From a checkpoint of a small transformer trained on Wikipedia.
Training: a variant of Muon for these matrices, 8332 steps.
MLP neurons of a small language model. Each row is named by its layer, matrix (gate and up: input weights) and neuron, and shows model dimensions 0-191. Each number is 500 + 25 x the weight over its row's rms, rounded and kept within 0 to 999. Numbers have three digits each. A neuron's up and down rows have the sign that makes its largest values positive.
After each neuron's rows, "fires on" lists the tokens most often at its 100 highest values on Wikipedia text that the model never trained on.

L3.gate6:493502502474506507459489486491494449442492523451534496488540485513534516511480530517513485524507511526525493518463481518520516481477474499462471519490525521497471506408492472481553501504538498435472483493506512511514517520500498487445497467484504510506526492474506482507501520534521468482476503512518502556465481507531502483501495493504471492511519510492480519523535486528475491504487516525499496462469512514504507512498438514505490491534475522478474462498476460522507535521517528456564546520492506543468475508505520483420492461511480490502484516525522489524476484463538490482
L3.up6:496503504476465507500458475511476464483539507479453520475487527506539543505495499474497534477485490529511503510483504474506538538492489466539476472456475499521485455450493507496517493513459540474505495490489445526490488491467514486463520470490476513509482457490502465497480494511496498470480485474482525508471481504517519534470527481511514488506539530506462481521515514446501505474506496509473481512493549481465497506497508564485531476468485504464532482542507451530506483525502531449544513541454467513525473544497499479456476490508480447499484523500504488521558499494505464526
fires on: "est", "aster", "on", "cept", "act", "vent"

L3.gate124:479530499535538505503486495470486484522498484523509517482526453465475484483507484475492494465509492503523481491474469523522476521495532505506501485514492520561455529521512515536502531493475487489475471574489521513463515538501459536484528513470534483502466433543519511498481509493489513487503521486495514504508466466510473452454501513457493515521490478501500503504486472465503500518507516520487476499518476524477523528495465498527514498482476509487510510491477497497509431523532454542517497482505521485495510473453481482503556534459479529458515490444476557480559488475501542504
L3.up124:493511496517485522473503474504484492464514516523494477474522473466466530462506485447518507499526579479535472510488443488528491522534490486485507506536471506486473492493523495504462487499536496501485510476467520531506516518473499531491505513489512502464495503513496513525522507465526505506568495534500506497550484466456531498486557513486519444543503438496512484483486465483505491517444459482464494509530501526473506507431499496492465480474457495497487509513507507519503484493525517548453452473473486508450510489521454499455496534529492489517490505534518493503506511528494488468
fires on: " at", "==\n", " ==\n", " from"

L3.gate342:490471471510488460491462509507496494530487482468480512473489497525496503485508484485514488451477441492465508507533528527468465496489511538479463502545500509483509517482460502478534530498495471501532515503509473477464506473529489453542488473491473477500511504459499511494514511525480483458472458486499524460479459511534504550486451473499496512512495509457512491468507514487464505535519433511519529522547495451495452471525469533458477511523529485499539485469505461478471494507506485507536479504491495514521486461542553458470502527499510534481526482492524456503506482503525461500
L3.up342:503504484547459506490526495475553450527520511471523523530564484528478472435496518499483533454510526488450496504514484506512515510500483484464550518528511533504502501497519500433506484468478526540523501477541461507488518485519494503482520530488524452509528504517486494542491537522480526521492449474483471474497458501457475501518497466486518483502499502522482455513531471494478499464539500476523474490537497516469516519521506513512473473511476530485490522440518499480486467487509522526469527505470489498468520488505456486458524511540483464483486477490520478496506466513476526528
fires on: "on", "ur", " sur", " author", " Sur", "ail"

L3.gate345:500504492480449492518495517503521517469531527521497518497529470471494462507522490496486454508523496508451542458497522497498533480506489506525512482533447519513509496516493463486537455491476543530502528406464519507491513454473515493526568481500502515467498482491509550462480432460476520534507529547520466507480552469493503522485504502510493502519483508513508526517492512514471521481488474533487472509454484497494515488521474543534461513469513505502495534491550493529507499472512488513478502518470472498467508496500459490468497483483471518474512448498521470488524507523494502500
L3.up345:505485500535520482495526467512543497542526539533522500524540492489530491468485511509529515498507516490515497530539506484540501458471510504507502525559489493490513497498478510519502497460528492495491491458486526461533499501479462504524487517496568504496474452522533498511531480484487490555516492433496492519474487480501556486503504533497511513471521533496483468496549488484494487500499524535497485552467462469492552474489459483518485508523493509519518499484515468511523547555464512486499516519505516501505523425493520509465506495492424501504497499529503485487528463534531501541
fires on: " for", "il", "un", "if", "ir", "ak"

L3.gate407:468478534546481470487515465559481475515492498492481531475486479500521519493493516489547495478453540504511508474513467515510531499516448509490463540495484494516474531510464481507456496509475540487517490523492488505513519504483524503485464508514502477526502553480466526506466510473486518467488551530524491475487515513568493510493458511502516521481545515447527495486450500503485477520453507469521463506482470488497537486476527519451490460504476535459537488456496479533490538507497505464474516467543495518526486518494481479494521497535503507556523474479478507498496547476498525479
L3.up407:432493496498504525521494490498530521535491488505516480477500498484512512468523517473471551550490463527518492498478491475495519522504516485529482526444522487458458487514492513454496478485525534479546448527482516540506508535495451498444502492508496501502515475488499563539483514478471497534521486513487470519507514483495486447487500498469489510477509463486493551526489512520491501499505546523510511526471484506509464495475498528501559516476495482508488506496480478522465522490435506533476516511515490561542485471503430478515493496516454488502516491482473475494522551492518518520
fires on: "th", "ath", "–", "ule"

L3.gate250:484504503468491504509477497483520504513480480527521524516470507529527498496518507500485489505477477507512511506469473494444582476530538528512481538495545500514530513482499498500444456526514540481515480500525511517497455481521503517477513527510514516498521532521505476485554508489511532496471537490506505488510460491521507492494497467481494511489462501466533502504446477510527523453484491528488483465501499538523447542481478490507490478471533484448483513485505496520490490486525490555501497445482539552511484499465526475454541553523493503545469516490455513517536490487471549482
L3.up250:524470528512456440520538503498513541485478513508487564492484499475494519491513544534538524490478493543526513504497449507518522504520503519514516487532542496478451515455502471519515510480479520510535548458528500488503437472481494502533528506515483546474483526452530459510524493491457492529504494480511492521460497531509507492484483519463537457523524483449467478484456474500477509466454485546509484490519481510512453488505521511494517485523441495514516462498502477485526479497513457506498480534460504519507507501500510479478477519527512517503500525451500478489486482471515523491
fires on: "ic", ".", " et", "l", " ", "us"

L3.gate209:450519501519534502498505511509491523466475498509474474495500513532471519489490488503486471540505471506497541487512570470541506503498482534477518497509518514472461491487476470439515488439491473494477489484527536499495487490499497525498537533496448492480527511481499516501494441511501462491477525484471504521433526502474501518463527488484470524507478485477477544505497524518492531504479479562500480490513499461542505449510502524501517520535520475495443508514547500519535541530503501478510465511528498517566471493493502474542499480473509491485487528484527515532448456489516506494
L3.up209:532484540534503489553528458494511487545520493533510528513460482477467541505532468492542522476480515460525538504450503467521480506458533504509505505482453447500479520476537509511520483497477478496479513489541470494484479495496478503568455513520478505511466512483516483494508501490524514500497523482504460471498537518514458497452505492509478537473534502468488436555521465492511458502495508496506486473480480517533516481505545492482482520500497480512494511472502477483505502542483519486542499522499515464462480510523526516547501531510477514524485499524527509458510557494510455503
fires on: " ("

L3.gate153:506525482505526502516450537463486539527520482520507497503482496497518524529481482511467481412476473482533487529457466512526458498531533472507513515489479511506491545491481521521452533503528523473502500473475505491509486515503504514478442487512489492530519501473559459470546493538465499530487497484509495489499495487501531498525502456464499509462515503540483516482517497493460481506463479491505496496498478474510499501501490474477480519484498458475518573518517500488544470543493490516484525514523449497507540497532458459504487517466489534524546504520532491516529531491454518520
L3.up153:513496507475505472477494492498494479494507507517457454537461482510530560491482478527475480417488522492513524500470521482516523500470527487550541467498521535503550507550493491534503524530503544487538471497506503490507512501549482487504495489486538504508485504462539517475486469484508512513473512509472474497495534509524478510492505477510434508483531524484521509459524515467439524508502502467522484483495467491507478510518491546508535467531501504493525507470530520501525474539469541505462500467514477497533476523484466499515503517449519538493489513486498484453492541461469461496
fires on: "ed", "and", "ok", " App", "tt", "app"

L3.gate141:497492516504495506507450495462521507555477507478503516504514484498537512516478535482544515484515502458523497507476489455504466485505480503504472497506495500467496566495520510502491528539555496449477489468505547491504503542452487504511476541507497491460493496517480526491487448467505500454507456516498519475508491512516497508475498529540500538498494523470505446558473556524471520487509474458511523477507492478521544512490545493529489547530530473496469464459526506489480525539488532461485518485529476486508499517528532483509507503526491483548484499528458520485521520533469526506
L3.up141:503534503463489537532485492493523491509456511523525501519442467503524538481495482497526524515501481461461469492498463485517477536486497522512502513558525489501523541516520491526476530479505509490477538488509496510506489522502517500519471548464503546470511530516562512538491472552471498508482502511504509463501444496518530472501470513539525505488508503517564476489501546523506520490517499511504500492451501524461535493440489481534493503478478534459481548543468496497502526543480521509506512520555518499495496498484499489510501512496497498447507451492485487475530479482556463495
fires on: ",", "=", " est", " Est"

L3.gate415:485463480481469531487535471483465540507499502502558511484540574503476516507552501522507517529493489523531498479561461580498523520467507510454501506512503469511483491541521532472500485507492479506483508531505496480488492481525528490528442499518507492494478494561487487484522525474446487507479541491548508507553478554497445499537506529506502497503520495468490544521480520505500486494482492532485487488517474508547508539508495481506498535519555496455497481504479496504493503499459499510498481482499483527505499492509471465487475494476534463541469510494498503533526507521496526515
L3.up415:510489510511508466481545442484474500511474480441499509518503532510468472465490503507466496490470515533489464517501544480493531485521512506504550471445473528490497546523563510552547488509540513464497503508450489509518492501515492510540523529499489480487460506474478533502514491494515520478512496552480531506542472551503492503470484511501473465493473487484477482492480511497508488543493537474500485481500498529527503468475469492536479484504456476500519498520483494476490515480557513561496439446459502525521512493502514458513514469525503485474498495498507516500525465525518541491
fires on: "off", ":", " just", "ver", " Off"

L3.gate73:520541518496482482494487495513514487486529540534475516542489513518492488507511538453491454509526522500502499491482503526506501505484512491495451500568543505494522448461542546504485463536511515516480524495505455522498524496497485484485470504461526486504488507472552493478485502516485497506486537521494520435518504499492505499526497514493491492480478503476517496479481516545489485508523495475483543536492510499504501499550555479514542511523512492493469508537473506460550498547486503525484520460525523535524532527488461546494467442488454561490495506547480546490500522494502491457
L3.up73:531524477482505474535493494458546504539479503520485522492470546479464491538490449468514504491473519472537464535470509538532481575495544471481488540526499514504492485493489524499503490537494485500509518513519505525491490503522499489582507483503472503494510523557525500497492529514474491509531514509532510443506534525534503499501480479512469468507470516438530505474461456501494506516469505473511533492502540497486485522478473484530522519513475491517486471530517492498534494497502487508486518498506504548477546484495517513545522504501508493520476481476484462479519542494427536484
fires on: " which", " att", ",", " that"

L3.gate76:531533474489474494468493480524504534476470491482493501537481466498509473559504502512497522509499495472449513528482465495535551500509498497519547492490487448523517493485543533490497467506520468548527455564546507501525525521512491520496464500503517458508537520494478482470473507466491479497496491538512507520512448475510527511472474498501526532507499520473519462498516526507526530522488458469474483518484468507515483521451441518492516514567478550496530451522529479480531474478538481554490497501508498541486529486501515510523488489534513475497537506488513484488517508517474509491
L3.up76:496508494489511474527540524491517447524458514505440486475481505531494513462498521530478487468501538476487488520485467508486510454492511547524515470496537507504522499525579512517495575516479491490568527475495485515473538484499497477453495503482519542486495494510483502490505494500518494470459527497529508492533498439481521483525478485485478496478521506531493459484495526532530505504505495461511498489497461515509495506501522490494505510492514485530500456492539524513484500555506472504492472460501492487510461542484490467537531485495531532492503520518480511565484464430480481515
fires on: "us", " rece", "um", " age"

L3.gate482:455523466502511522512490494511474528527469477502472467511521532513491518514527512544524481503467454501493476495467514553464489485481501501481543493499480476510509471496493506509499512478541536498478494530489494530518501535542533515477477493508497530467460494537477485497537502566511522530499577514467475481514433539477443505521492486457501471492501516491483530513497504506519511541515528513450502524503518521483452469493494494482503445520491496516505496488544501531487548496493485513491518546518542521461509540505534513494510508543470485447502475482535519513495499510478480475
L3.up482:488479481457477518469455511505525501473492479495507508529543509506503515478494489492497509485484475465517500529506511501471479510483493520493459480502492503487508483449475503466455485530481525489476524495475545503547501527533518479429504518466438516549470510511509475447529533499454489525519522517499494505528500498514472483461535489442490440494545491522457530483451462480527521502494490503467507495487530534463469461479492542521494509508523531500497515520505502524516521539499501476487499517470483489504538488516505502504530492489504502454501476427513490549502503469510530539
fires on: "e", "ing", "al", "ic", "es", "oll"

L3.gate272:473531520480500498505517541525527505520509491473500521488497515492509503513551507478515453511511481527513454512477460464466548489519481483527484500492489533516519484524521506536506492519462527444507508483484521529475532471484491477494500500479499465448467474551497504494459451550483581453515502529514532495493497531483480487518516535488471476505488502498477491490501482548477470521492479510476468493474473476530520503491478447507464464458528477468487478487471503499461502511493496497545476497488450468489550526504532524507522475484460468497496478541492543495521498523509526481
L3.up272:500493517538509460508450470484532468531525531516499553459494503491470468503481494488479497507527500543476471549491525512554499537485459507493472512446476503521500488517472487531461470502519499468521496469529515546522509506496515507563457449473500502495441479493508486452511482524483528523522461503500482479498541547487535494464530478491501486489542497538499493531500472502517494471458471501477475499483503478489524506541476444496466502491527507486484505521496494503521477503505476491483487490491483494461504476557557523482518545477498497502482517525520506510515545465528513496
fires on: "os", "k", "am", "at", "i"

L3.gate187:492504534484517472519504496515506544512494485469515479497539519472505504508486475505499493463512508500505455477490491502468505505499473516476489440516475501535521510512497540524513460505479482417479475497476499482510511531507555569512516491500529522497510470450498430493492473457520523476509493498552517485487487534551489475512490494522500447484507525494484514505505488473528465533520538517519492480508514484497516512512494459468513532479530511517498544470504502459481523555513518449502506539528509524493492517505487508501499468448479512502453471554467472455472495475519473513
L3.up187:522485497500495501468529497520535507545556526478474512516514496527555491523482490515556491493474534516521482517472507499519491527521472501467474447470448497515514497491458462449520541523478505481465515525484510520477498460490472454488506516490469517490504515463526526482516472508501510506522479476544517497437475489478498511471492504489480507488471508489517547490439515531540486505463549527527506526497514517505503476500472527461455497490501491559525527537492491518477522518489498467491468502454490491480510507529519498523523503484515512462545517512524538552480540529524494490
fires on: "st", "sc", "t", "est"

L3.gate509:473516507463474467475495468507440487538469511533509487560523519556532482495489499505505501521520523504490489475491495520488503482513473551504427500502543522458498535505487487494518492488477496480500495484498493442484521508533491522538511475515545480481508481473497488520498477493487498498519474482531489506476492444521471477473486462482512497492482492439531489500513548489492486544488502527503475494513479506481507520521536514518500461502503493505497472527452452521529485494535483514465453486497529526518531525497479495445497489529549543483513473494525443518489472555514518463
L3.up509:486503470456486474506531503480498537526522502511515506548517492523506532532503517524481500501514469481476473496507504508473479509499545513510480533513527490505502512506460510488487490509498481470559482490488494477517526510490446496506490534483524510469436462525533507498516505493475550512519492502506472511472445467503495501503483518448468458499461508485509524525506525445548499487506505537492519480514504514485483493507472518498460498502515473531473459470511488504486504529494469515514468532493461455508546548505442574468495511508504546478515503478479492538466567536483513465
fires on: " which", " who", "ography"

L3.gate199:504450513469496499503523498546458521506501477529510538462506486448512511510482499519491440485518497498534500473476487479468514479517480512474485469499466490504500496473485527438497496512487503442469498484496490490503528552514473522503524471520499499500526451467519550519483521509513543481517499518533486486508507477512536508431503501482557503520504479455478445509496473513486493483474493474500564507498490460475461531476501533549469516504482482522530468528527503542527514510512503534530474473518513514499481475488477491473506572517472485500526514495475495504541529484488507529
L3.up199:471464482484527489525490492460491506523497512469480481474499490516506543541528507543527510506521520485483512535510450524485498505516528506500500542469561466535534459447568459466495489487511488492472481546480510517488488498503506496522503480486492501525494511546467525455520498494492516463535491485502505493523434508477539507506491511493460507502520495524515543540520521502499481492497526534466522561490472483525535554496513529498470516530531430494498478515510501500537496539490558538534475482503516485485517497444514515486506503526499493489497546483511498534500516513496499493
fires on: " com", " Met", " met", " Jo", " Writ", "o"

L3.gate461:490534511557500463532477508500515511477484514506501523505502504524499495474513502521460515531492473482492489484480484504520447560496526538453491530528506510533502493496494524554491515527553502539512486530466515520475507557516506524467490486473483451551529498463489468465478491526472473507474490504508470513562507478496471491486496539508510490525464510443533496481501528494490480507466512563480523497477534545516509491508468495530468516465497494446480526518474538478474486474466489536483492482482483525508496459494471484492492506533489487490467457505481477509488485496548462486
L3.up461:510503496469489457523491499531529508502493528518494487519494442497504501516480525510555457553497548499502465513519524516503552474444531495473456495517451471490500482514472522480482461459503523503545508544527531443485507475499534497459499527469492488484533503507516498536519482474479492564522552500497458487496532488507489480511511529524492473511524529494479481475509499504478489459485447528489512529488488494480481479474470490487490493478502473493526461481497479464527497471538504507490518527508488557529504506514475511504531542513513559510534524530508487488458509483498461489
fires on: " conc", " occ", " gen", " app", " |\n\n", " inc"

L3.gate472:487524508512531492483456485514549536488476489494466497472480534454524475486517520526505454555502504498495481494475535505493509484551508441498478542477492481469479495488485515503521487471468522475506492489487515545504481510480516487501489500524515485509484506463473473502500462522456524507451549508481474510493468505515516477477504542488516521453508420521471515491480481527489510560479500548506512487540496517438508583533502497520497480489513464487463520492522488479468490505528523502531527530498501517529507514540534492542527493502488507475473484505495483501524504522448503514
L3.up472:460505541493516467459489506503512532494496491507496534477449529501530470510421502497512503457475488529515505508509488479471498487514460506499523508476541511498531521471507462458559515471531488499480488459496504494550488493472499505524504497490515490490467467487512516512492445475500501502464504507503492466512483529456524523513492513496521479454524518517505514479500476562506511492450505514503498479518516502492548490492515482531540433497469529497535489537518498481524523483461494451512514471506528496504507504518494515441551500508450497452541531519554486462514505509511501527
fires on: "ing", "it", "aking", "ry", "ant", "ith"

L3.gate220:525511484461476482538515505522541475486524499488521461525496542530530483507487471550496509498541513475491473489519463511533548461496513553511496478465498479484539483533522455513518528487477522503502495508524515481506494515502476559546509507503491524512465486534535489539494487489518510489498506510519485498485462417463441498476504516468463483505519510450475488485526507484497507538524513476474523491538528480457500489473518528518531518497512489509468461485481496548475491506476538477528440477520482486531502529496538491495503467528488465502486499552512506510528496499498460481
L3.up220:491502468470465491522441516529491511534495555497477465518487466472497516490490468527458488521501501498484509551522536492470513519539546459514518519516537510473508463533511500443500498523553501472536511498512514469516514525552508498527465526496552481493474489513463552474503510518536491471480508555490484477512503520477553503509493509529501519529512499487488508501475459538494536500502528483492526487531504475508474484501502507496488515469532457479510509462524466509502501491482548487460471491428526533533540533504518541485501504540483499499486483510500538517528506483485503516
fires on: " bel", " def", " den", "iv", " occup", " fin"

L3.gate360:525506516490519502560485467513496489521507446521477508496520509490484497517486541447557516535479546483493518458516450473488517482508519540505469478489516493478488504468485523480482485518548485474513484491472503464499514489477477532484523512526445486476563519487494497495489497534477502492490508485489475514448489521486429512557539504494525487460489497526502457513498511486495482497524532428496479506517507507475508497487510489470508514495487488484481495497487509506494517496474513469484471475463523475521465535506431476468485477494487489483520477483455506475507552481544456534
L3.up360:528479512493522477458503499505460488482484512539539511462537482523490496487469504481537473480588521495501512549508480552506453534485472461531520503514487522498517487509541505520478510502517505501518490515518517505465496483492484560502518512484469515530496470497524531505485453476550535515488460524509535503491522496513486550513518517513486444470524490499567475479435513521540509452488497478523505477449468487483507502477501511520510484470512509482477492470508492473510505461501519510541521480450514542481480464493508483552513497498527491473493501502487501507480535526481497523
fires on: ",", "ip"

L3.gate63:473498511492526530464467510512467465482494502534517518483541496491494517501491541492484487489513484475515469456505457503467499502450496494503515552507528460487492496498513501496489502538520509497508485481516474500498503498502520534490485464503507529511467498522507469475529459476551543526512501501516492422483496474503476546509496518558504497454493475488492518485477494525457487493505549537536490484531519548471435534532471503517489497480503467536483530513490514517513570508464484516479472512484510524527512524509523473466533476491547479461504511525521450509514465550505478516
L3.up63:492461457517448486501511489476465486484490542542459466488515515520491488500523482473479459502534499494500522519511496489466487519453492523493525511528529510525487528482501561541502543508518505508459513498467492456488457493523515504494494476535526532476478518491503512495499545531515547538500507481481469499513510517454501487456461469526487469516482490485496493463503505538502496500491515533500496512506498546505525531527540499508448524504512504540536522530531462505526492465530474485505504498507511524479467486541544468530494525523539474575438516475508517503501472488472483521
fires on: "ent", " former", "ing", "ant", " appointed"

L3.gate280:501510491472501494504490480474519497523470513496494488497482522486515510518460459497496506501481496484542542540485511494545516537518529524498486505503508508511498521549538489462471476484531514512492525491506469518476530547494488494518508505528477528464532429489502454505542506556512489495533492501476508510485514474514477530523498499544491506425517510474518483540492508508447496528494529468466503490456459441525491534523543508514520531514528510484501484510493507506504547482508506439504448501498517484549444508496524498482496480496510549475482487503542442491476473480515469491
L3.up280:479488534502481494536502492495490465553462503516502494496471523496510499507461489499502499507472491511529548468527517488523531502505550489531485441498515495460498488509445469497493496517525520451559520475494489514537581513467466473438511497501498486479499425520500478477499513509473461440493507524486575479484487522514470496487511474525498494509514501491487474496516465491475521511491500511514479506488479491560461503528504519470519513482457494506505507523474482511453482499533476491526499502493503482491461494489478521493489457533471515460536520486512487483490487470515510446
fires on: " %", "l", "w", "h", "f", "u"

L3.gate158:448487505535460451456509494478484465522509516508549500494520541433472482498505510539541520458496465506489542515522500501530526492467495559500486501521499489477534493500505499483486495493483448472511525501467513491458509464490484492439512511519463479492483472523492455502494520506471488503461535512479508520505541508478533466505484468539462486507499520517505493525494490478472520497480527531509487507480517523470502513539489545486477539501492465515502489503540478490510478528533482527501464506470503487451484482516510525450501438514513492522486485481549512497539481439493477480
L3.up158:518456533512480529500472508519471505473541456484479511483531506461465460544467560572499483526457478515476491494540543505481462499506490484517485508517500493483487508482479514479499545552494465489531481484532475511474513538481504505490454542536464472495519488497502515491505463521482529535479530548511520469514492470502512543537474486475514479526482466479512516487507520526504476551542521509529482484441497479504480459501514483516478493485500499504508503508489489522471497489509475494551488485462506501499525516522471562523478521480484502473523525522502540469479460494513491520
fires on: " ch", "ch", "h", "Ch", "ash"

L3.gate499:517500533535505510496511528521471484487453480505526522515498510454461510507487495506530472454446492487500493480490531494498489471455546480500522500507501434523536502543504491503536443520546526504502502489492508497518508484544511462491484507498529534454462472533519460482541492516491462498480514553566458520514509491522493454510489509495492503522503523517522497445488497541543534497488515525458510455471537473480469472501455533477510505511455472457518483482485516502475488542525512480498476463479489484486531515476505505487532507508479519510526502528522490519498537493503485505
L3.up499:474474509523483489512482498516494499521497469468508572461496502507420537511478448493491508500501515487499472482472500507476492459499493474462510486481487492472513522516523492526527503485453525476542508525512501488532531531507457487525474484540503450465508468527478483483563464531540513467489500506550500483531472483518511532487461549476537491492506508476534518470534469507498481498518490489508490492508495514512485464464477538493483512489474461503488488493510486502517551540512522508448513484460481504457537493489478520520515506520511526489530535512537516565511469522530504495
fires on: "un", "6", "5", "7", "8"

L3.gate46:517490480472508523498529499540478476458513523456455494510502440495495486506546515530519496505477523516483475488561510515510512516538492535521485462496493472477534520520503548484496524489506523556524504513464492555496501523543486531495490540477491509526505464455491496533501490512502494499553490531494478502501444495496511490509526572502466485476540530528509504522480500513496461477487485475444470472517522510482517481459489525479471493487488469538522493459513558475491482518507484514495504525504491480472492462483529498475513495536512501462507543491460543457509522494486478524
L3.up46:501480504467484519497503523508463484512511511493519472513493472495515510494546517491503527491509496522438525466566547495481522497464489533482511476472457464485474500500482510539494526525496487491512460498521482531459488468543514527565502511517488523533503487478507452514535547488524500504515512498499474525509481485487493532475537488509507472474522504492478442494478465505515435527498502460465474493488523465502455488483506527526516468520466499490493440531505540489501535493514521509459544491516493515530534529468486471456507487489561472486509493507507482469524514543471482493
fires on: "her", "V", "f", "ve", "ent", "s"

L3.gate375:478492479478499511502487545507525468517538480471491512479535501491519503524471532476442528499546491506479507481494521522457534453478529465521532543480530503489493480463525491519531494475499510506498474467481479496540471473514483470479513473523520509491512471473462487510521500521500511452477508444490458526510505471495464520476523465459502537500464498495469535495450558525512492530520477537489491486499553478470521515490512525528523515525496492467542502484464459496480502468503463500484541503505479442469491507458514527457526498492497497462520472488514480499530522482536528519
L3.up375:545465521447512499471479501480486471503489469523471523495533496549487464483507538478482499500483503498500486461494513466528516516491481494495464498528482479515463502481483473520553447495456508493499515479465497548481473501516499507470528492511489464518453479507477524476502493504485552534498497472500476497486484562461488525474539482515515533458490498501501514513507503528487489473508498479489479471494506548469469466554471476482544516506519509482539481529531476546526497487486522491531504530493493524528458514475499498472520528518526477508530481512537487491488594537517485519
fires on: " work", " worked", " went", "elf", " working"

L3.gate248:480504527543536468518492554486535462497503477479543534499501506510522491505505484501515508476511506493462506519499525475540484491501447492482485499508553516515496503519495492483486437484479474496505469481489513459532529533500553488498488470508502508485534515483520486470504521495496516485476488493466487514471534476486527535497494476493460519500490465500478557496508496514478510500473469517498500535483480486475477488545499462491458530542485491530508497487535529493447492471482538527510466508526533461529508460511495513569512515506488497512455512538420455512539476527452482482
L3.up248:501498475540475481484491489501532453529519499457487452511506485567543490491527504542524515495519490515476469503482487474485500502489485543513507476484502523563523518508483492481511534503520485518496521478478489445500471508503494512549503526491532515478501478504512497473465514482480486502499503532543555530484480527459519466512483449533489526547501548500508497465451502474505560525493491466481520514475486488504493500514491503496476501453477500487493532520519511502487496531503472500523474464454561502528454510480528487476486523523478564445470535487535523483493515487494515494
fires on: "b", "ab", "s", " Turn", "ou"

L3.gate481:481520527471485508499491482514487502494489515485512502499520465465473466541506509460469497510518494504465450514489497519528494499499473497541482524542517494546479463512515517470484525490522496498463528504521490497544472513556522473503483505478531509480537490514500539500543466524490534486464525515507494500459488560476505502540492538495515505508496469508509550446550499495433492518516474508500482504490485473498491519503451491495461434502495494512527503521505514536484491502491477526485535525547500532456494506481506490515453498502478547506538500469479487583459516520503515470
L3.up481:516488509564484506536477499514486521489524488509495457491516514521437489497500454518504508483437466532453486554496512468505491499462489491509535477491505466513501544517521523477561475454476489507513442430503505499505534513505499456504453527507503462511483493507524508503498518447494508483444460438494503460545493495521508498515508455498503485498520466512488503447480524507500486480480470474512472517480508507532500489494480524503530490514495546497523509495453456519495490532466483488483485485551508463474508475478511494467485481525510490477499504509509550501511504496487486487
fires on: " school", " Sch", " such", "at", "ac", ":"

L3.gate328:512475532440466484489592536498467503496523486497480510498535529482478533466543512470506482464448477527482525492452513486505478518513498494495453485494498521486511505506446518523465496467515490510460488484528497533488542504464474472506536458508499526502498495450490490494515456484506492511530480523506530477499522484519540503453509535495520498540516540460504475474512494470531460530538505508527474501513519458518532528497503514517508548521522524508496535503498490504519484514501537489483494504498471480487549526516489451485500466487520497545524499530522510540488506541489482468
L3.up328:517488544459489476455563461546492485515508480554487528505448527495513497459514489504510516501499448510521447485484534508479462532510490480506484491476508519487520463543467494502466489511471496480515496487514473538501470496467542495469532448532525500521486488480511506511475495515541485495482494535481527490495538496490508507474523518541528520513503563465538475479525491501531471479494495496503517516566522459488482521523475517498472506508544506519507465480528489521496496489505520515512485491516488520464486556520515493460459512467477468513496522492527517468478488505537516442
fires on: "ov", "at", "uz", "il", "ot"

L3.gate252:496517461528479470508484518478466461524550484518520530507520506490524479512491440516502481484517509490516533495504484487503502545496521483468483483510508482480514542497486470522552475518513488547499503459493513492514504504490480519508474521553515518474542540508477520460505487492501482543492580562436515453492480528504483489523480480476459463487500518482524471512494492540528488511464486509482474517495448526472466543510528519504446516483533517476505503497457490506479503500473504501513484515469497512525487561487527477489456524513503518491515461527453486475479506485474493527
L3.up252:555522485511472497529461490519471496514550496534517542456503511483478531472480552489512483458535522512488477519493518488502461505503511500477488486518485509488490474450511506474504501477505542555453515489507477520512560542508468496501519505532500501506499508441524523448555480473510512509488527476462478491515495489491481498505492481467508501510470529495493502475479494516566560539481499534510485486494505510496521485459474528479438542519514510474532493449512480487492521530454486523483482514490487508478455526503508470523468497489479494513508507476452547517492516507498465480
fires on: "l", " Del", "es", " des", " Des", " del"